Part of a small language model's weights.
Size: 8 layers, width 192, 9 heads of 32, MLP 384 SwiGLU, vocabulary 1024, 3.94M parameters.
MLP neurons of a small language model. Each row is named by its layer, matrix (gate and up: input weights; down: output weights) and neuron, and shows model dimensions 32-95. Each number is 128 + 24 x the weight over its row's rms, rounded and kept within 0 to 255. A neuron's up and down rows have the sign that makes its largest values positive.
After each neuron's rows is what it responds to, as a language model described it from the Wikipedia text at the highest values.

L4.gate153 [115 113 132 136 167 123 128 145 108  88 133 101  87 105 101 136 104 139 107 147 178 170 157 164 134 124 156 133 131  71 120  87 106 107 141 115 107 120 120  93 122 128 142 153 143 117 124 161 112 124 136 106 130 108 143 136 121 113 165 172 129  95 138  96]
L4.up153 [110 142 161 158 130  63  94  97 153 127 106 106 114 162 127 152 135 112 143 125 144 135 141 119 117 137 138 116 158  83 134  92 143 118 174 115 144 111 144  93 161 102 195 133 159 122 159 130 109 132  97 158 111  95 145 141 149  98 123 127 138 155 157 123]
L4.down153 [110 134  99 122 116 163 131 124 104 149 122 129 134 120  76 111 167 137 131 165 141 100 135 105 108 110 128 186 133  94 144 103 155 153 155 137 135 121 146  60 143 140 162 157 133 104 156 176 150 134 137 145 105 114 116 152 112 126 152 117 120 137  90 117]
Mid-word vowel pieces

L3.gate307 [115 108  90 102 123 128 129 117  89  96 134 136 122 128 132 129  97 142 101 122 130 143 188 170 154 155  96 127 128 156 106 115 119 132 140 114  84 107  88 158 160 116 122 113 182 124 103 169 117 144 101 100 154 139 161 136 148 172 129 111 128 153 145  87]
L3.up307 [134  79 138 140 132 114 121 105 129  99 138 164  61 134 154 180 133 123 139 114 143 118 145 139 134 114 115 116 149 120 132 124 106 118 101 152 162 144 137 169 170 117 123 124 109 142  93 130 174 142 106 106  85 119 127 123 127 146 110  92 119 163 110 136]
L3.down307 [180 131  82 115  85 143 132  86 131  90 194 116 100 117 114 132 120 103 117 127 163 157 114  99 131 145 135 139 122 137 138 135 115 136 161 130 131 127 118 121 137 123 108 113 136  69 142  97 120 122  86 118 111 113 132 108 164 104 125  91 126 124  69  76]
Second piece after initial letter

L2.gate115 [127 142 133 120 111  84 130  81 128 113 127 122 132 195 127 129 118 109 131  87 116 117 109 129 128 131 132 164 118  84 119 114 122 101 122 109 127 144 121 130 178 126 124 116 127 135 145 141 147 154 136 141 105  95  70 153  91 140 109 166 140 106 175 122]
L2.up115 [122 161 121 146 147 172 151  95 123 147 119 109 109 125  95  94 101 108 138 100 157 111  85 114 118 172 173 116  82 121 124 153 133  90 126 145 150  84 105  91 122 138 140 104 141  94 121 141 112 127 155 155 167 131 129 110 121 138 139 100 103 131 150 120]
L2.down115 [128 149 113 157 109 116 153 135 111 115 162 160 147 131 137 157  89 121 139 166  68 134 161  92 108 112 132 105 103 129 141 171 148 166 132 112 114  99 147 122 107  87 148 133 125 142 147 142 139 139 101 150 117 155 129 101 123 139 127 111 137 120 105 107]
Mid-word piece completions

L3.gate278 [128 103 100 151 131 110 168 119 143 126 103 156 137 140 137 163 153 127 169  88 115 109 134 112 141 138 121 121 140 125 116 159 127 119 143 100 134 136 114 120 103  84 169  84 104  99 180 121 116 175 132 117  99 112 111 131  78 145 135 125 122  73 109 164]
L3.up278 [108  97 134 158 155  96 125 103  92 119 126 125 141 147 115 116 122 137  94 180 100 117  84 111 108 107 190 120 129 119 131 131 156 118 129 101 136 148 134 117 152 158 115 138 129 148 162 108 123 184 145 128 151 182 144 128 121 177 138 114 174 165 144 119]
L3.down278 [105 113  90 131  86 152 112 152 129 151 105  90 150 130 140 129 116 113 129 114 156 111 128 124 163 134 115 140 184 119 132 144 101 123 112 135 161  94  96 173  56  82 141 167 141 133 126  84 127 120 127 159  95 170 125 143 123 138 151 157 177 132 139 148]
Word-completing subword pieces

L2.gate249 [101 121 129 114 154 137 140 123 137 127 155  98 128  94 151 147 134 140  79 114 130 127 141 125 115 116 132 146 156 148  98 178 152 137 147 114 101  91  75 124 108 143 117 153 135  96 120 127 131 127 139  93 127 183 136 137 155 137 213 134 142 153 103 131]
L2.up249 [160 118 166 155 112 104 161  61 121 106 102 136 121 126 121 146 122 137  75 147 149 156 136 140 128 132 100 108 162 189 124 117  98 143 137 126 115 114  86 131 135 147 124 135 149 143 127 121 134 174 115  88 138 143 119 123 146 131 159 133 170 130  96  95]
L2.down249 [102 127 143 155 114  78 102 110 125 116 141 158 118 131  99  76 134 116 131 110 120  97 128 113 139 128 112 124  75  91  79  86 126  89 117 169 105 153 112 118 102  74 126 164 123 129 154 141 141 146 122 123 134 102 121  90 139 106  94 112 125 113 147  93]
Mid-word subword continuations

L3.gate87 [130 107 119  89 137 114 141  95 115  81 117 132 107 137 122 112  98 156 130 162 121 139 123 169 102 156 116  95 123 162 137 104 130 147 143 103 120  99 115 125 142  92 168  92  87 150 117 139 142 117 134 122 102 120 131 148 155 131 133 125 101 104 151 127]
L3.up87 [110 108 120 140 154 112 106 106 128  91 127 111 132 146 117 156 108 182  84 145 125 108 164  91 116 139 123 134 103 109  97 129 105 122 103  89 127 149  89 116 132 106 140 159 133 135  82 109 136 123  74 136  96 110 161 114 120  99 150  99 132 125 159 130]
L3.down87 [142 101 153 100 134 147 133 124 122 135 111 186 124 142 123 125 148 146 178  93 135 142 107 119 119 126 146 146 160  50  85 124 147 155 138 146 150 120 121 117 122 165 162 107 111 139 108 110 117 137 197 140 131 129 103 121 119 120 147 116 194 115 119 118]
Mid-word fragments (v-ers)

L2.gate120 [185 135 112 107 101 100 116 138  92  92 151  97 141 112 152  99  91 108 120 106 112  81 119 116 103 121 152 114 135 141 128 102 121 188 143 104 128 125 123 126 101 172  90 152 140  94  90 137  77 122 162 174 172 137 109 135 130 128 119 150 145 110  93 151]
L2.up120 [101 142 120 159 133 137  97  75  85 135 161 147 137 124 129 120  91  86 125  91  96 103 104 103 132 121 131 129 108 140 139 113 129 139 144  91 167 138 150 104 159 152 113 137 138 104 138 125 145 108 141 145 136 116 102 120 128 150  98 170 123  92 147 128]
L2.down120 [114 147 120 116 132 128 130 103  97 121 147 110 110 139 134 127  93 120 123 112 122  99 174 118  81 127 114  89 153 138  96  93 116 158 137 158 146 104 103 127 115 118 131 144 138 139 128 107 121 120 144 175  93 113 125 108 103 115 105 126 127 123 103 157]
Mid-word continuation pieces

L2.gate230 [145 134 122 130 144 116 111  77 156 114 153  98 152 158 121 144 118 114  86 138 154 127 133 159 133 116 181 146 136  93  86 126  89 109 106 100 127 102 161  95 135 179 139 150 105 148  94 151 124  97 155  90 101 118 132 140 130 177 101 133 132 145 151 125]
L2.up230 [142 134 121 147 128 124 129  81 111 116 138  77 103 145 125 115 100 121 154  81  95 118 143 123 128 134 116 125 122 130 141 138 135 112 170 153 135 172 119 118 127 135 102 133  94 148 109 102 136 113  80 123  87 141 107 123 174 129 120  95 130 155 142 164]
L2.down230 [156 154 110 127 101 122 139 113  66  88 170 111 133 127 110 113 123 130 125  89 138 120 130 148 129 135  82 120 145 154 106 113 150 122 130  96 156 101 120 141 150 105 151 140 161  80 157 127 102 143 119 133 141  95 108 149 130 116 143  95 150 107  97 149]
Mid-word consonant fragments

L4.gate99 [159  83 120 134 118 100 121 160 109 122  90 114 141 101 180 147 128 128 115 104 161 112 135 140 128 135 121 121 129 123 140 127 157 142 162 138 156 148 114 181 117 158 153 143 117 116 109 112 169 144 148 156 108 133  81 114 130 111 129 129 125 154 147 137]
L4.up99 [124 134 149  94 130 115 125 138 135 135 120 165 129 146 119 142 109 149 118  87 171 151 161 112 118 145 159 146 165 136 128  84 168 132  83 148 131 150  85 114 101  95  73 140 160 147 140 100 129 126 132 128 131 183  96 133 118 136 136 119 132 128 133 142]
L4.down99 [107 131 120 114 111 139 182 133  85 130 110 147 130 145 192 145 171 133 141 116 160 122 103 124 116 134 150 130 134 103 138 117 124 132 171 166 166 130 110 149 132 126 146 151 185 137 117 123 123 111 127 128 142 157  94  94 118 124 120  89 122 126 156 123]
Mid-word name fragments

L4.gate274 [149 124 109 127  91 131 160 153  87 112  82 145 114 100 120  90  88 185 168 134 104 135 163 153 120 116  72 149 111 122 124 105 125 122 140 154 118  97 155 100 182 180 106 148 133 105 111 139 143 178 158 162 105 137 119 153 152 144 149 114 137 134 139 106]
L4.up274 [123 102 142 152 125 146 157 133 129 132 127 140  96 113 119 135 139 148 127 129 113 116 142 137 148 142 134 125 156 133 133 122 167  90 101 141 156 100 144 149 138 163 157  96 106 142 145  89 187 182 119 161 121 119 152 181 141 160 145 143 117 105 179 112]
L4.down274 [157 114  72  97 130 115 117 130 128 115 104 120 112 107 132 143 121 102  97 121 136 116 162  95 149 157 139 114 122 119 125 145 145 125  98  89  83 140 103 120 109 119 129 134 116 143 179 109 120 116 161 125 113 152 165 136 126 106 133 126 137 147 105 125]
Mid-word fragment continuation

L2.gate126 [126  98 124 110 140 113 110 128 109 155 155 135 129 108 149 158 134  71 126 147 129 148 103  99 115  97 161 121 120 132 112 126 141  88 135 137 154 115 105 165 130 138 121 183 162 116 169 109  79 177 117  91 153  93 162 138  95  94 130 187 136 126 115 137]
L2.up126 [ 90 111 168 161 154 106 144  93 117 111  99 115 144 141  88 115 127 105 122 115 100 125 143  99  88 117 129 104 110  99 133 136 110 134 110 148 164 109 113 137 139 118 142 109 141 116 125 124 116 164 112 134 135  94  83 134 105 103 177 107 129 149 125 120]
L2.down126 [123 121 135 133 139 147 139 130 146 126 148  70 130 148 100 110  83 146 116 134 102 168 139 125  93 142 123 134 111 109 161 126  94 156 136 112 100 164 153 101 140 115 182 158  92 146 107 150 160 168 111 129  98 119 122 132 121 115 143 131 109 135 147 137]
Mid-word subword fragments

L3.gate69 [144 122 129 139 142 129 136 136 131 112  88 121 132 162 147 150 127 166 163 112 114 108 172  97 140 109 124 113 118 135 136 131 171 112 174 113 128 124 116 179 186 163 143 102 144 152 123 157 108 142 118 134 162 151 141 128 108 160 132 139 119 132 148 155]
L3.up69 [125  75  82 147  71 139 123 149 145 145  71  94 128 132 116 184 169 155 137  99 118  83 141 111 119 105 132 117 168  84 137 147 100 105 116 149 165 111 114 144 163 119 107 123 121 157 100 163 127 120 106 117 143 165 172 119 117 155 136 143 117 167 157  86]
L3.down69 [139 109 101 103 102 149 153 145 150 136 111 125 139 157 118 120 136 142 117 132 133 109 120 145 140 168 122 140 120 137 133  91 152 117 104 107 161 123 101 139 123 115 110 142  92 152 104 159 127 111 113 113 114 171 164 116 112 181 117  78  75 119 112 125]
Final derivational suffix pieces

L4.gate234 [ 64 145 152 128 153 108 131 133 101 174  92  51 122 143 102 148 121 106 109 120 134 139 117 100 181 106 159 149 122 174 153  95 115  81 125 105 134  87  99  96 106 120 172 146 134 107 138 118 150 154 125  98 164  87 146 151 134 118 129 147 135 143 109 109]
L4.up234 [116 150 124 102 164 143 162  86 116 156 147 107 112 140  99 137 105 149 112 115 131 122 166 103 152 131 112 111 113 103 121 124 164 110 131 104 123 103 130 145 171 143 150 146 117 102 134 110 120 152  81 134 139 105 126 141  89 126 148 134 130 143  93 144]
L4.down234 [151 114 191 137  93 108 111 153 136 158 119 158 116 106 114 145 125 156 120 161  67  79 117 110 128 117 114 102 161 142 165  94 130 121 122 145 116 101 145 112 105 109 107  85 151 123 102 142 115 103 119 122 131 157 154 118  81 116 141 156 115 139 134  98]
Mid-word fragment after prefix

L3.gate106 [133 147 118 110 116  80 122 142 162 117 140 122 142 172 113 170 104  38 106  93 119 130 118 111 172  73 143 117 132 117 126 124 127  84 112 159 133 116 121 167 109 120 139 152 149 108 152 130 126 139 137 107 126  86  79 106 111 136 161 163 147 112  98 142]
L3.up106 [ 76  98 123 115 169 146 167 115  95 120  92 125 126 137 109 106 121 122 116 102 121 107 116 135 139  83 129 122 136 101 118 113 169 134 158 149 126 134 101  97 107  88 201 132 133 143 129 131 159 107 106  92 167 119 113 142 141 132 154 117 124 116 114 125]
L3.down106 [120 125 106  82 134 114 135 130 124 158 140 123 118 203 128 158  87 132 103 106  89 143 145 126 141 135 119 143 139 127 105 143 112 120 201 106  97 105 143 151  86 133 122 142 123  85 115  84 143 150 131 101 108 136 143 172 114 189 121  93 129 110 125 154]
Mid-word vowel-led chunks

L4.gate305 [163 135 105  98 165 113 134 133 131 128 182  95 135 183 126 151 133 114  72 140 151 128 119 132 135 120 108 151 110  74  73 131 135 147 144 143 138  89 107 125 104 104  99 145 122 111 127 127 108 125 114 127  89  73 140 124 152 112 116 143 147 125 120 108]
L4.up305 [119 138  60  64 137 139 116  98 150 126 119 114 119 134 133 102 121 115 171  77 120 167 111 140 109 143 150 135 119  64 118 142 128 121 140 160 151 113 138  72 148 121 155  80 101 144 120 126 139 120 129 130 117 105 157  87 142 121  89 110 124 103 142 136]
L4.down305 [137  97 131 131 115 152 159  94 175 116 156 114 118 124 129 130 186 139 142 142 129 153 164 107 149 153 150 167 135 137 122 131 144 119 130 141  79 131 102 128 113 105 158 125 141 107 112  96 155 145 160 131 160 178 163 126 119 120  81 103  91 138 141  75]
Short mid-word fragments

L4.gate327 [139 149 113 103  96 109 153 125  77 108 116 144 124 106 167 107 157 154 123  82 139 133 121  99 128 134 111 136  83 144 155  84 112 117 167 102 141 114 150 119 117 108 118 145 190  94  87 133 161 106 131 140 179  95 101 128 125 154 124 122 140 146 138 155]
L4.up327 [137 149 115 101 183 150 168 135 100 168  95  97 150 140 157 116 111 117 146 108 123 125  99 137 115 125 173 146 134 154 113 123 146 190 130 109 132 145 133 136 110 134 146 145 150  91 116 119  75 100 121 136 113 101 145 168 175 133 122 139  95 146 116 163]
L4.down327 [ 93 139 156 147  96 143 176 138 155 142 134 136 124 122 108 108 144 134 129 147 100 133 127 142 126 150  75 146 144 121 153 130 127 124 115 146 122 140  99 142 108 119 161 153 104 148 164 117 166 144 113 162 173 112 131 140 109  85 130 185  98 122 136 124]
Fragmented common-word pieces

L3.gate298 [125 127 114  77 118 117 107  67  97 114 150 172 134 199 139 130  91 131 122 110  92 127 100 122 145 156 117 155 133 121 125 118 140 191 137 131 138 146 110 132 133 179 156 204 128 135 116 119  93 152 118 149 123 129 135 122 103 139 134 149 153 123 158 122]
L3.up298 [166 174 101 143 148 201 155 128 132 146 152 151 104 164 112  85 128 111  92 129 112 125 146 120 116 154 149 145 150 126 146 114 124 141 141 129  89 163 149 109 155 112 132 136 134 125 168 169 117 132 113 122 113  95  94 124 118 154 102 154 157 103 108 153]
L3.down298 [121 115 170 134 132 114 131 116 123 125  85 118 106 130  96  79 131 124 106 104 159 132 131 114 125 111 100 161 120 117 129  93 141 109 122 181 149 176 139 114 127 146 123 142 129 139 134 117 130  84 112 145 145 139 142 143 140 132 134 129 105 116 156 137]
Mid-word d/ed pieces, date digits

L2.gate30 [137 128 123 143 108 108 154  80 145 144 100 145 140 157 196 156 167 141 119 110 175 125 131 136 125 128 153 122 145 127 151 143 128  96 119 112 126  99  97 132  94 151 138  97 132  94  91 115 150 150 147 172 116 112 135 156 102 117 186 118 177 156 118 115]
L2.up30 [118 133 134 116 156 119 170  94 125 165 124 138 133 142 152 136 187 136 127  80 164 111 158 128 126 140 158 108 171 111 159 148 118  82 113 126 107 158  84 141  93 171  80  92 118  99 130 110 162 125 131 188 102 138 110 127 109  89 174  97 101 122 133 115]
L2.down30 [153 158 161 128 123  61 114 112 109 135 148 144 130 133 135 126 133 120 117 125 126  98 145 114 120  86 129 121 145 103  77 157 150 109 167 132 122 122 149 101 135 161 139 173 134 120 166 168 120 146 128  76 170 144 131 131 182  99 125 146 122 152 155 156]
Mid-word pieces of names

L4.gate30 [157 135 134  72 110 138  91  95 115 128 130 133 132 123  89 155 124 133  91 141 134 144 139 130 179 103 104 117  94 126 133 124  97 112 128 109 122 119 111 109 122 144 144 145 119 155 140 140 155 157 165  79 166 141 146  85 127 126 143 153 154 128 127 114]
L4.up30 [146 149 109 114 119 124 140  71 122 166 141 115  90 149 121 130 145 109 131 172 165 156 136 149 122 141 128 105 132 128 110 178 113  86 161  89  87 149 101 138  88 136 114 123 137 136 117 123 136 124 122 138 138 152 113 138 132 126 154 141 119 154 124 152]
L4.down30 [120  79 142 134 101  99 153 100 130 178 104 100 109 156 127 156 102 146 151 159 133 123 111 112 126 137 135 133 132 127 138 166 123 141 110  83 132 147 138 135 132 109 131 121 132 128 113 147  93 100 119 119 147 119 131 133 107 106 129 130 138 117 141 139]
Early word-piece fragments

L2.gate140 [139 107 130 100 141 135 147 148 133 171 106 139 169 120 162 111  94 148 128 145 123 126 114 133 121 141 139 123 139 145 188 109 152 150 168 142 117 157  88 164 109 146 156 165 140  77 138 135 140 174 154 147 177 119 118 107 151 130 161 151 132 134 136 120]
L2.up140 [140 121 147 182 124 143 112 119  82 144 168 123  89 126 160 151 122 144 139 158 121 145 125 159 139 127 103 134 107 146 142 147 146 120 158  96 153 130 120 118 158  79 148 156 155 148  88 167 174  96 122 106 143 140 143 103 126  97 137 144 111 105 144 139]
L2.down140 [ 99 138 109 135 122  98 150 152 155  74 103 124 100 159 118 102 142  72 111 129  85 117 129 129 163 142 155 114 111  96 100 127 115 161 124 156  47 146 109 144 140 129 152 138 153 101 146 115 113 161 121 142  91 112 123 124 164  97 118 128  87 105 126 157]
Mid-word continuation pieces

L4.gate142 [101 126 146 141 145 114 135  96 119 136 115 127 106 128 144 134  87 154 111 117 130 131 119  78 143 153 151 107 131 138 117 132 139 150 161 150 132 128 143 123 114 145 155 118  80  99 166 149  98 159 150 157 153  98  78 133 138 166 155 188 155 115 138 145]
L4.up142 [ 72 131 106 141 141 119 137 146 126 136 164 145 142 166 118  74 124 126 130 162  94 104 115  91 140 173 159 163 137 105  76 104 128 137 165 142 151 164 158 130 121 158  95 105  92  77 144 140 123  68 124 146  90  85  82 168 128 103 138 122 112 145 148 111]
L4.down142 [145 107  78 108 115 128 111 136 150 153 145 127  97 148 129 130 152 113 104 125 119 124 111 140 132 152 146 118 121 128 163 109  99 135 103  83 148 152 121 150 113 154 126 120 153 132 118 138 127 114 103 151  87 120 117 105 125 123 160 127  76 198 106 142]
Word-completing suffix pieces

L2.gate347 [140 134 160 158 170  95 131 142 146 138 163 112 128 140 125 118 120 124 102 106 189 137 173 154 151 116  55 123 111 120  77 140 109 110 113 115 119 143 133 111 131 121 121 179 140 123  80 161 132 116 124  92 119 143 138 138 137  96 138 150 139 174 145 117]
L2.up347 [134  96 105 141 125 136 116 131 149  93 123 109  88 149 108  94 135 128 116 121  99 104 152 140 136 109  82 143 103 111 114 117 124  74 110 106 132 161 122 123 126 137 119 128  97 139 116 129 166 107 113 104 124 126 105 131 144  98 138 121 122 175 162  75]
L2.down347 [107 120 132 143  91 134  75 141 146  97 153 120 142 133 134 164 126 121 143 131 130 131 144 101 104  96  87 122 123  82 157 148 141 108 128 139 144 109 142 102 121 161 150 103 129 139 114 118 119 159 175 102 110  94  90  87 112 164 137 150 106 111 128 138]
Early word-piece continuation

L2.gate319 [136 125  85 132  89 115 135 151 100 136  78 111 113 131  98 120 107 155 158  73  99 110 131  99 160 145 149 137 109 146 132 159  93 123 143 125 163 130 139 128 132  92 160 118 157 173 109 118 106 177 158 152 166 111 123 123 120 114 124 126 125 116 168 122]
L2.up319 [142 129 143 112  97  90 130 114 130 136 110 122  61 107 143 123 171 170 139 140 135 125 118 169 138 115 147 135 114 141 130  64 159  80 134 150 118 130 119 116 102 134 176 136  74 137 139 112 135 129 126 139 124 149 114 116 103 108 124  97 136 141 147 127]
L2.down319 [122  97 134 146 108 108 137 116 141 127 192 146 122 121 106 171 126 116 150 169  99  97  92 166 145 179 149 122 130 170 147  84 194  92 106 110 135 107 129 163 164 156 118 122 119 123 145 175 116 102 113 101 174 167 151  91 123 165 143 112 114 155 138 141]
Word-final subword pieces

L2.gate374 [131 147 142 116 135 112 113 180 119 123 101 162  93 137  87 140 104 155 146 138 134 120 108 117 113 121 201 144 133 152 126  68 115  83 141  67 115 126 127 141 166  78 158 165 111 109 170 139 129 141 139 131 126 102 135 124 161 155 132 152 149 115  93 152]
L2.up374 [ 92 180 137 118 153 131 113 138  89  88 155 118 142 109 155 119 133 134  72 177 113  93 178 133 154 149  97 125 116 145 123 107 134 115 136 126 137 126 160 116 117 152 124 152 133 125 118 180 168 115 143 126 125 111 140  73 124 169 138 112 127 132 139 107]
L2.down374 [115 149  87 137 133 117 139 117 143 133 146 147  71 142  83 126 137 140 137 111 167  83  95 112 152 133 117 140 104  97  90  99 127 139 130 116  78 116 125 162 105 123 119 151  80 118 155 120 123 103 114 132 148 152 130 129 151 182 104  81 108 144 140 128]
Word-piece after initial consonant

L4.gate216 [ 91 113 119  79 155 106 111 116 141 117 140 127 128  92 127 113 127 113 113 140 141 174 133  91 130 102  94 135 146  76 147  94 140 135 112 111  77 130 135 119 112 128 125 186 132 129  95 153  97 126 147 143 106  83  71 144 197 132 142 158 158 131 155 112]
L4.up216 [124 138 112 179  83 122  99 101 132  59 122 141 117 108 100 125 128 135  95 139  95 117 131 116 117 151 139 129 127 142 144 130 111 125  60 178 132 137 117 110 170 149  73 125 113 156 153 156 156 120 114 118 153 155 133 108 160 120  78 115 114 197 121 119]
L4.down216 [107 158 117 143 126 139 127  91 163 124 118 164 159 143 171 128 114 132 129 103 131 132  97 120 140  87 136 153 126  92 130 128  81 115 160 149 141 165 144  68 139 131 147 102 132 105 133 132  82 119 187 131 105 114 130 105  79 113 126  95 172  99 144 118]
Early word-piece continuations

L3.gate217 [126 161 151  69 145 109 106 149  85 139 134  78 114 147 132 135 112 130  93 142 132 130 112 129 157 149  89 159 148 166 161 147  84 142 148 145 137 115  66 175 140 144 161 122 164 108 133 128 123 218 167  80 152 124 127 111 132  92 113 144 130 111 151  86]
L3.up217 [114 143 115 112 169  91  92 122 118 172 142 118 117 147 158 133 112 138 141 150 129 120 124 141 104 165 131 137 164 175 115 117 128 169 155 175 122  91 120 139 134 130 149 134 141 153 116 134 103 133 103 102 150  64  80  99 122 120 131  76 138 128 163  83]
L3.down217 [118  97  94 109 129  97 150 139 119 161 147 157 140 152 126  89 113 104 202  95 109 125 114 140 141 154 146 137 113 134 136 114 146 102  76 158  90 128 128 132 133 114 144 112  94 157  93 105 142 104 139 105 108 126 115 109 135 104 127  85 113 135 148 106]
Mid-word subword continuations

L3.gate71 [133 113 166 151 187  98 167 160 124 123 113  95 124 128  92 173 131 122  80 149 165 127 112 144 154 126 107 131 106 141 118 101 100  99 116 110 125 145  97 143  98 185 101 138 159 112 141 125 101 130 130 103 165 136 127  84  78 153 182 106 144 152 145 161]
L3.up71 [104 118  97 180 144 170 151 125 138 160 149 102  94 143 106 121 103 150 150 164 144 136 142 134 153 169 128  65  98  86 123 106 137 146 101 120 120 121 108 110  81 167 134 151 126 101  96 108 138 127 112 129 155 140 147 129 127 143 152 105 107  84 185 151]
L3.down71 [130 101 127 120  75 114 131 168 130 148 168  81  91 101 139 163 129 136 141  94 123  86 147 124 155 150 100 115 134 104 138 113 153 102 109 128 131 100  99 133 105 142 124  94 176 103 113 116 142 136 120 146 136 115  85 121 146 138 139 121 104 146 109 135]
Word piece after s